{"num_hidden_layers": 18, "hidden_size": 256, "num_attention_heads": 4, "num_key_value_heads": 4, "head_dim": 64, "intermediate_size": 704, "vocab_size": 4096, "hidden_act": "swiglu", "norm": "rmsnorm", "norm_place": "out", "norm_eps": 1e-05, "positions": "rope", "rope_theta": 10000.0, "rope_fraction": 1.0, "qk_norm": true, "attn_scale": 0.125, "bias": "none", "tie_word_embeddings": false, "parallel_block": false, "init": "uniform", "init_std_qkv": 0.0337, "init_std_o": 0.00561, "init_std_up": 0.0337, "init_std_down": 0.00338, "optimizer": "muon_variant", "learning_rate": 0.026, "beta1": 0.95, "weight_decay": 0.02, "lr_head": 0.00633, "max_grad_norm": 1.0, "warmup_steps": 0, "schedule": "cos", "final_lr_fraction": 0.03, "batch_tokens": 262144, "max_seq_len": 256, "doc_mask": false, "train_tokens": 952600000, "max_steps": 3634, "dataset": "wikipedia_en"}
MLP neurons of a small language model. Each row is named by its layer, matrix (down: output weights) and neuron, and shows model dimensions 32-127. Each number is 128 + 32 x the weight over its row's rms, rounded and kept within 0 to 255. A neuron's up and down rows have the sign that makes its largest values positive.
After each neuron's rows, "raises" lists the tokens whose logits its output raises most directly, leaving later layers aside.

L15.down121 [120  69 149 129 148 131 167 172 107 107 155 104 119 103 170 147 105 104 138 151 139 135  92 188  78 149 102 137 110 116 128 155 137  69 204 143 131 147  93 131  62  83 146 118  98  92 138  84 156 127 126  90 161 201 145 145 105 173  85 130 132 152 123 121  70 138 101 138  83 164 129 169 101 109 155 110  77 150  81 150 112  89 137 136  88  95  68 178 143 188 145 142 167 147 126 170]
raises: "ures", "ases", "its", "ries", "ies"

L8.down523 [152 146 107 133 117 136 115 172 107 152 143  95 126 169 180 112 131 155  81 170 165 116 110 145 144  76 110  92 115 130  72 139 133  87 131 132  91  91 126 129 181 122 102  99 118 132 170 212 131 143 189 161 190 166 126 153 136 165 141 105 136 123 127 148 131  98 128 113 142  95 100 165 103 144 156 177 158 140 141 132 183  87 107 107 138 156 127  60 121 154 167 145 112 119 133 201]
raises: "ents", "ent", "ence", "ency", "ues"

L15.down29 [116 154 181 106 105 158 139 127 146 105 122 172 109 102 150 132 128 117 120 127  40  96 135 112 133 172 174 150 130 173  98 153 142 141 145 115 130  92 124 113 139 160 113 132 112 119 203 107 147  34  64 148  95 127 129 152 147 150 153 107 137 191 123  66  89 122  80 123 114 127 165 112 129 141  86 142 147  79 151 119 149 146 162 104  55 120  97 119 113 196 175 165 135 139 147 131]
raises: ",", "st", "th", " /", " |"

L13.down10 [ 45 125 136 132 140 164 115 161 169  98 123 135 153 100 114 129 140 154  45 143 145  69 136 131 139  54 168 110 160 117 127 177 144 153  69 126 158 154 125  90 156 105 187 129  86  45 146 118 122 126 110  95 142 124  76 141 185 145 158 174  72 119 132 173 147 123 114  89  97 103 120 128  92 123 160 136 143 169 167 106  89 124  82 109 174 146 129 171 188 114 116 109  96  87 175 114]
raises: " with", " between", " With", "reg", "aced"

L14.down476 [162  81 108  97  70 129 101 147 116  76 134 130 137 124 168 112 169 146  81 153 124 106  76 187 168  96 131 122 137  93  68  91  95 212 192 109  65 155 125  95 108 141  90 115 135  87 117  76  87 171  94 172 178 143 128 139  48 121 126 110 132  93 128 153 156 135 108 133 120 124 118 128 153 123 127 134 132 159 131 136 154 133 149 105 114 174  61 166  86  73 125 185 190 153 155 121]
raises: " called", " described", " named", " considered", " listed"

L8.down661 [148  84  89 113 154  93 124  93 143 104 134 150  96 112 154 130 165 145 137 204 101 131 157 165 155 121 138 124 119 127 119 118 116 106  54 149 174 150  90 128  92  86  79 115 102 105 206 131 177  93  81 101 124 105  92  84 147 139 129 104 119 144 158 159 120 107 145  98 110 169 114  91 132 142 151 108 112  90 179 131 108 127  71 194 158 116  86 153 134 102 180  62 124  85 128 149]
raises: "ion", "ions", "ten", "ible", "ose"

L2.down172 [155 121 187 135 198  82  92 134 103 146 106 116 171 151 156 133 134 108 186 178 123 104 160 141 149 129 135  98 167 122 126 116 139 120 104 129 120 155 146 121 136 124 205 160  97 108 155 140 123 146  88 119 102 138  31 177  91  93 207 146  53 131 153 176  97 162 100 161  93 154 153 123 134 143 139 129 134 111 120 167 122 147 116 127 121  82  98 130 142 114  99 169  96 222 161 116]
raises: "ing", "ers", "ership", "erve", "ings"

L12.down49 [119  89 116  99 184  95 200 204  68 119 139 122 130  84 164 132 145 161 126 152 130 102 116  90 112 111 115 156  88 164 144  96  70 134 174  26 122  77 125 152  99 132 155 107 182 121 175  54 173  70  82 103 127 111 127 112 121 156 126 175 152 169 115 144 134 172 132 113 117 177 125 114  83 104 142 116 133 122 144 161  91 141 141 121 105 125 207  87  87 161 120 155 124 129 114  73]
raises: "===", "==", "====", "The", "-"